From a checkpoint of a small transformer trained on Wikipedia.
Size: 13 layers, 12 heads of 32, vocabulary 2048, 11.8M parameters.
MLP neurons of a small language model. Each row is named by its layer, matrix (gate and up: input weights; down: output weights) and neuron, and shows model dimensions 80-143. Each number is 200 + 30 x the weight over its row's rms, rounded and kept within 0 to 999. A neuron's up and down rows have the sign that makes its largest values positive.
After each neuron's rows, "fires after" lists the tokens most often just before its 100 highest values on Wikipedia text that the model never trained on.

L7.gate100,223,240,177,170,173,180,235,152,181,225,205,219,186,258,218,217,203,209,221,170,243,219,198,199,161,239,128,207,202,206,195,206,222,141,234,260,206,198,209,139,223,209,169,202,228,211,255,249,163,185,212,174,202,194,195,193,230,218,228,180,210,198,178,194
L7.up100,205,237,195,202,170,171,204,159,154,244,196,262,196,213,268,227,215,188,229,186,237,238,158,219,153,223,142,218,191,204,159,208,209,158,180,290,182,190,207,147,166,202,201,219,235,178,209,260,190,169,174,173,163,179,155,201,237,206,217,174,239,215,209,198
L7.down100,162,189,167,201,160,165,199,174,221,142,160,193,133,266,225,221,178,215,209,177,242,280,169,206,199,232,187,199,215,157,161,186,203,184,195,231,234,177,221,188,208,199,185,162,260,194,195,222,209,145,181,234,162,208,142,184,228,209,217,191,196,216,155,241
fires after: "s", "ography", " life", "History", " career", "ception"

L4.gate236,203,245,175,235,229,215,205,257,201,223,205,200,189,231,210,222,189,188,206,180,235,198,204,233,166,223,216,204,175,201,169,167,195,186,199,164,219,190,147,199,246,119,230,243,195,197,123,221,220,214,133,242,206,185,169,200,236,136,156,155,170,171,201,231
L4.up236,231,141,219,214,245,173,206,224,192,199,231,208,149,266,160,234,242,210,211,204,229,223,249,180,184,264,192,171,204,201,153,191,231,222,235,190,239,163,160,167,215,181,205,190,211,125,194,227,245,202,134,201,199,248,187,205,201,191,201,215,190,212,221,266
L4.down236,267,152,222,191,207,264,200,218,223,174,191,228,170,153,212,191,201,192,221,202,213,201,231,214,234,192,189,145,175,202,199,157,166,203,224,264,235,158,236,198,244,173,190,232,192,173,165,186,148,204,175,239,228,164,203,235,195,235,187,191,215,194,190,132
fires after: "\n", "|", " |", " (", "-", ","

L7.gate408,195,217,195,179,162,191,237,126,214,205,209,210,197,242,248,194,228,153,252,163,196,203,161,211,155,249,164,170,197,199,252,178,222,182,187,246,223,175,206,192,210,237,154,234,203,189,240,217,130,171,183,174,176,222,169,199,215,217,206,199,202,268,207,212
L7.up408,231,222,173,250,199,167,241,176,256,205,182,222,171,224,257,177,185,160,230,159,221,222,123,211,176,210,158,213,200,201,163,181,210,153,206,238,192,187,249,123,195,213,219,208,224,209,208,245,195,174,195,163,160,182,170,244,233,216,245,211,167,200,180,180
L7.down408,234,178,186,210,167,152,224,199,193,192,191,194,168,218,242,256,198,239,241,156,231,198,170,201,189,186,163,226,185,184,222,161,200,185,171,261,207,201,226,181,155,223,218,188,220,214,223,208,214,218,229,186,146,203,193,194,228,178,261,236,197,219,119,168
fires after: "s", "ography", " life", " career", "History", "ception"

L4.gate165,207,236,172,156,224,211,199,215,186,178,207,211,246,198,224,216,162,235,240,204,229,209,184,210,165,233,221,240,162,210,229,219,160,238,178,172,225,242,221,187,212,166,223,213,170,214,151,234,171,232,203,206,213,168,166,249,222,250,162,207,220,196,146,237
L4.up165,204,202,210,272,154,206,174,198,217,170,235,215,185,172,228,173,200,208,240,238,212,190,172,186,252,192,192,160,207,199,283,234,218,235,155,236,190,212,186,179,234,191,205,130,190,192,174,229,240,180,232,173,160,201,174,176,217,215,202,159,176,175,181,177
L4.down165,177,169,220,229,174,177,226,221,183,138,230,263,201,166,189,227,229,111,174,225,194,164,193,175,204,190,237,220,230,215,171,192,177,253,210,200,213,192,253,207,168,186,171,201,181,229,171,190,202,199,240,222,190,173,195,183,181,225,210,243,167,217,215,190
fires after: "ub", " sub", " sp", " Pa", " Mo", "p"

L3.gate6,214,203,188,161,183,231,204,235,185,242,163,208,200,217,175,192,182,202,204,195,169,227,219,219,233,188,230,119,129,234,209,186,174,196,184,220,201,234,225,187,164,180,194,169,190,153,185,235,170,217,217,287,167,225,205,215,228,213,232,232,163,196,234,191
L3.up6,199,229,151,218,187,213,171,211,219,231,200,263,260,232,172,168,165,153,188,204,177,169,164,171,216,155,193,218,228,230,248,190,211,218,207,170,235,183,216,244,224,202,188,178,159,181,224,200,202,160,208,144,177,188,219,219,184,213,267,178,216,199,226,232
L3.down6,224,199,186,208,146,146,170,195,149,135,190,214,224,193,228,194,267,199,188,186,185,184,169,207,202,185,200,208,189,132,184,225,195,180,208,116,190,151,180,206,202,197,176,218,207,179,229,210,205,187,169,224,173,193,163,228,136,189,182,223,146,165,226,253
fires after: " Ma", " O", " Mi", " T", " event", " "

L7.gate854,221,245,195,256,122,160,191,127,179,141,216,224,185,177,244,145,234,205,193,248,210,227,152,248,128,225,184,229,202,240,180,196,186,202,245,216,191,249,194,180,167,227,171,249,200,150,210,229,208,160,156,178,227,210,184,238,213,150,196,203,198,183,193,215
L7.up854,229,226,216,215,192,194,202,154,216,238,177,212,222,191,223,154,197,183,202,196,228,233,150,191,188,259,122,288,151,224,197,208,227,201,173,223,163,182,200,147,251,209,222,215,222,206,162,196,176,239,205,153,215,256,217,222,195,196,186,151,236,203,224,220
L7.down854,218,206,267,172,216,200,175,181,228,221,176,198,175,232,187,241,216,207,225,234,171,181,236,182,205,233,147,238,242,219,184,174,180,250,213,192,181,165,201,222,244,205,212,191,210,197,188,212,200,238,226,184,190,225,157,189,248,175,220,177,183,220,145,166
fires after: "s", " life", "ography", " career", "ception", "History"

L4.gate69,187,176,247,190,240,212,163,195,178,166,253,155,225,200,179,207,159,203,169,224,194,196,217,216,174,152,235,181,176,183,190,220,174,250,215,150,221,139,211,196,180,146,217,180,182,220,221,183,191,160,201,281,187,225,249,219,195,216,219,162,230,209,177,222
L4.up69,188,206,176,246,220,244,196,198,169,209,185,185,162,182,195,211,166,252,196,239,194,203,227,215,210,197,209,230,251,171,251,239,184,203,268,186,180,199,229,224,222,206,221,173,117,225,203,248,224,231,200,221,203,193,262,196,152,218,216,200,184,160,248,211
L4.down69,201,214,201,209,140,168,165,148,175,157,194,189,155,224,206,184,205,211,169,151,240,208,233,219,224,258,231,213,224,211,194,240,157,196,206,217,188,164,199,236,256,181,164,176,200,184,222,205,208,242,210,179,208,239,207,222,198,178,209,217,143,166,227,216
fires after: " ", "per", " per", "or", "k"

L4.gate483,148,188,160,209,157,182,204,137,221,205,154,214,220,190,157,215,196,199,180,166,152,174,208,224,222,196,171,129,216,171,158,292,191,125,176,149,218,236,202,168,193,200,192,153,213,222,216,251,197,210,254,155,211,184,219,246,197,186,149,195,203,240,235,197
L4.up483,222,192,217,145,173,244,161,178,238,266,176,195,192,222,187,193,207,179,129,188,236,127,181,183,179,135,214,174,256,223,215,246,185,189,171,186,184,152,202,185,217,164,195,164,196,235,212,194,181,175,216,163,218,207,200,184,218,139,183,212,173,198,199,191
L4.down483,176,184,181,230,187,192,223,171,266,155,203,149,167,175,219,188,263,281,232,221,194,191,166,246,199,202,183,162,188,195,185,190,216,163,196,178,208,220,198,218,195,243,193,210,202,217,189,233,228,225,236,198,157,187,257,173,193,206,184,184,222,223,213,227
fires after: " P", "ult", " p", "jo", "pt"

L10.gate872,211,213,217,120,197,230,198,200,137,169,203,187,253,214,191,234,231,272,190,205,226,222,173,200,200,232,178,136,203,183,195,227,186,240,180,177,189,208,208,157,185,139,221,204,232,220,190,231,172,188,187,174,192,167,135,222,242,189,205,219,271,194,221,196
L10.up872,161,210,197,219,182,184,170,157,196,189,191,213,223,153,191,250,175,185,163,207,263,218,215,223,213,268,237,239,220,144,201,212,192,160,185,137,194,187,187,194,227,168,160,276,173,196,153,221,203,191,211,190,173,191,179,173,228,198,202,218,180,152,161,208
L10.down872,180,170,217,201,228,206,250,228,184,179,172,209,173,175,212,196,177,186,217,208,172,212,168,186,175,202,208,191,171,200,175,213,215,225,231,214,224,191,216,173,180,195,217,165,246,163,206,196,226,193,212,237,137,192,250,203,199,164,138,167,137,204,156,197
fires after: " ", " be", " sp", "p"

L7.gate719,236,213,210,175,198,183,185,197,138,177,204,157,240,256,202,165,256,205,215,155,192,175,205,252,170,242,146,225,193,223,155,233,202,212,249,235,218,145,128,213,225,203,195,194,158,197,167,202,192,201,227,138,230,177,230,170,197,197,171,179,207,233,234,172
L7.up719,255,215,214,186,170,160,192,160,228,178,202,189,213,241,216,172,223,179,181,192,168,202,156,194,191,229,158,160,222,190,212,200,188,206,217,295,176,196,196,216,220,197,197,204,228,155,193,224,220,182,210,181,175,182,196,210,224,227,236,219,218,189,139,172
L7.down719,225,233,227,189,182,176,207,207,198,197,207,168,252,222,161,219,156,217,185,193,184,202,191,186,205,178,234,198,231,201,238,182,183,203,191,227,190,231,207,186,196,219,197,235,254,160,217,147,225,187,201,219,186,211,201,213,208,178,223,241,180,176,137,178
fires after: "s", "ography", "ception", "History", " life"

L3.gate525,180,202,155,287,238,274,188,207,218,199,210,232,139,228,215,169,188,229,173,184,208,192,204,201,221,167,197,238,257,253,201,221,212,252,208,164,194,135,188,163,192,214,194,195,234,168,188,223,174,199,198,213,184,185,156,172,187,190,179,198,232,190,208,203
L3.up525,197,158,173,174,227,181,172,163,225,215,206,152,198,223,225,257,148,209,204,144,118,217,202,171,202,208,209,164,180,191,203,207,161,178,245,188,237,156,176,208,244,194,180,253,188,179,185,233,150,164,178,208,235,262,244,241,181,142,174,198,183,210,243,176
L3.down525,222,185,198,217,194,296,175,183,245,128,231,229,179,204,157,195,164,212,176,153,174,242,209,224,179,175,172,168,204,192,206,230,222,208,220,203,171,188,203,198,289,225,213,226,219,230,179,226,198,219,202,227,253,220,185,230,148,220,251,229,219,234,251,157
fires after: " C", "\n", "-", " \"", " |"

L2.gate420,215,218,184,174,252,186,213,213,214,252,210,226,184,197,198,212,204,206,240,179,225,194,210,200,197,205,180,155,158,194,177,176,199,209,222,197,159,215,128,229,239,190,197,183,198,223,192,212,214,211,210,207,224,180,196,249,176,179,211,138,209,210,171,227
L2.up420,222,215,196,194,225,231,224,214,155,191,204,148,209,241,227,190,228,174,200,221,221,227,202,235,213,170,211,186,164,243,194,217,154,238,208,237,231,172,198,245,231,166,200,120,181,151,194,180,216,197,208,193,222,182,225,240,189,215,157,174,176,133,178,252
L2.down420,234,166,200,234,214,229,219,219,240,228,192,138,172,210,163,193,212,207,220,213,246,216,179,257,209,204,216,136,190,238,204,224,189,215,215,191,188,187,188,217,206,175,202,194,217,166,172,202,207,201,226,223,214,224,231,241,212,198,138,132,168,184,207,217
fires after: " |", "\n", "-", "|", ":", " ("

L10.gate724,200,200,190,160,216,200,247,202,305,190,228,219,163,207,197,188,179,187,147,182,230,178,206,227,167,209,191,197,232,202,197,210,188,176,199,192,200,246,217,236,178,226,135,215,185,198,176,172,190,198,210,182,182,216,237,205,218,161,231,205,239,177,165,161
L10.up724,244,215,178,214,203,144,163,178,227,166,201,190,223,193,223,192,265,173,215,195,186,192,247,204,171,246,215,178,219,183,211,158,189,138,219,172,220,181,188,180,187,190,171,179,209,198,225,198,144,234,157,183,218,218,214,183,209,199,180,170,224,214,212,179
L10.down724,210,181,222,210,206,247,201,266,250,236,223,221,178,185,198,188,204,192,203,227,258,252,134,226,171,221,179,187,212,216,173,209,246,178,182,163,178,205,185,257,139,239,191,252,218,139,213,171,224,168,151,227,169,188,170,190,195,205,247,188,223,198,191,212
fires after: "\n", ")", "-", "in"

L7.gate281,240,200,199,213,194,166,188,207,191,205,197,248,236,189,211,224,246,213,179,191,221,216,166,178,155,258,213,224,216,216,205,210,170,209,223,205,177,224,209,164,193,231,181,190,239,227,232,225,176,227,167,163,133,209,177,245,204,203,175,166,207,184,232,169
L7.up281,241,228,212,236,167,163,207,130,240,165,224,198,228,237,222,177,238,147,177,204,201,216,197,202,204,224,193,201,199,199,182,168,196,143,187,267,137,201,208,207,204,244,209,198,250,219,178,231,224,207,230,196,152,201,170,265,195,235,211,223,219,185,162,161
L7.down281,256,217,188,225,162,240,198,151,207,158,252,185,243,267,214,203,215,171,166,203,206,214,252,188,224,171,238,168,252,165,230,119,181,164,184,190,138,217,196,253,204,240,217,168,238,222,166,196,240,230,215,209,193,203,185,239,226,253,229,222,196,196,153,175
fires after: "s", "ography", " life", "ception"

L10.gate843,202,240,168,151,238,258,192,209,142,205,227,170,176,191,170,231,223,231,177,224,203,221,210,200,202,178,247,175,230,236,202,189,179,228,212,217,181,192,121,200,154,208,225,209,194,178,182,171,201,181,227,251,157,196,251,192,155,174,183,171,246,180,165,203
L10.up843,192,194,159,199,250,193,204,165,155,138,222,206,247,193,184,257,182,233,151,128,168,193,231,146,212,212,226,198,216,170,212,210,210,184,176,169,178,192,200,200,251,183,209,230,169,179,195,213,179,165,183,197,185,163,208,210,201,243,194,185,175,196,188,243
L10.down843,176,265,227,156,204,192,170,208,218,112,192,208,169,196,208,177,211,201,170,204,178,222,160,189,212,152,257,197,248,187,207,213,189,201,183,136,140,210,174,239,213,170,149,206,228,173,257,232,221,222,204,232,174,131,275,237,160,206,233,217,200,185,205,193
fires after: " "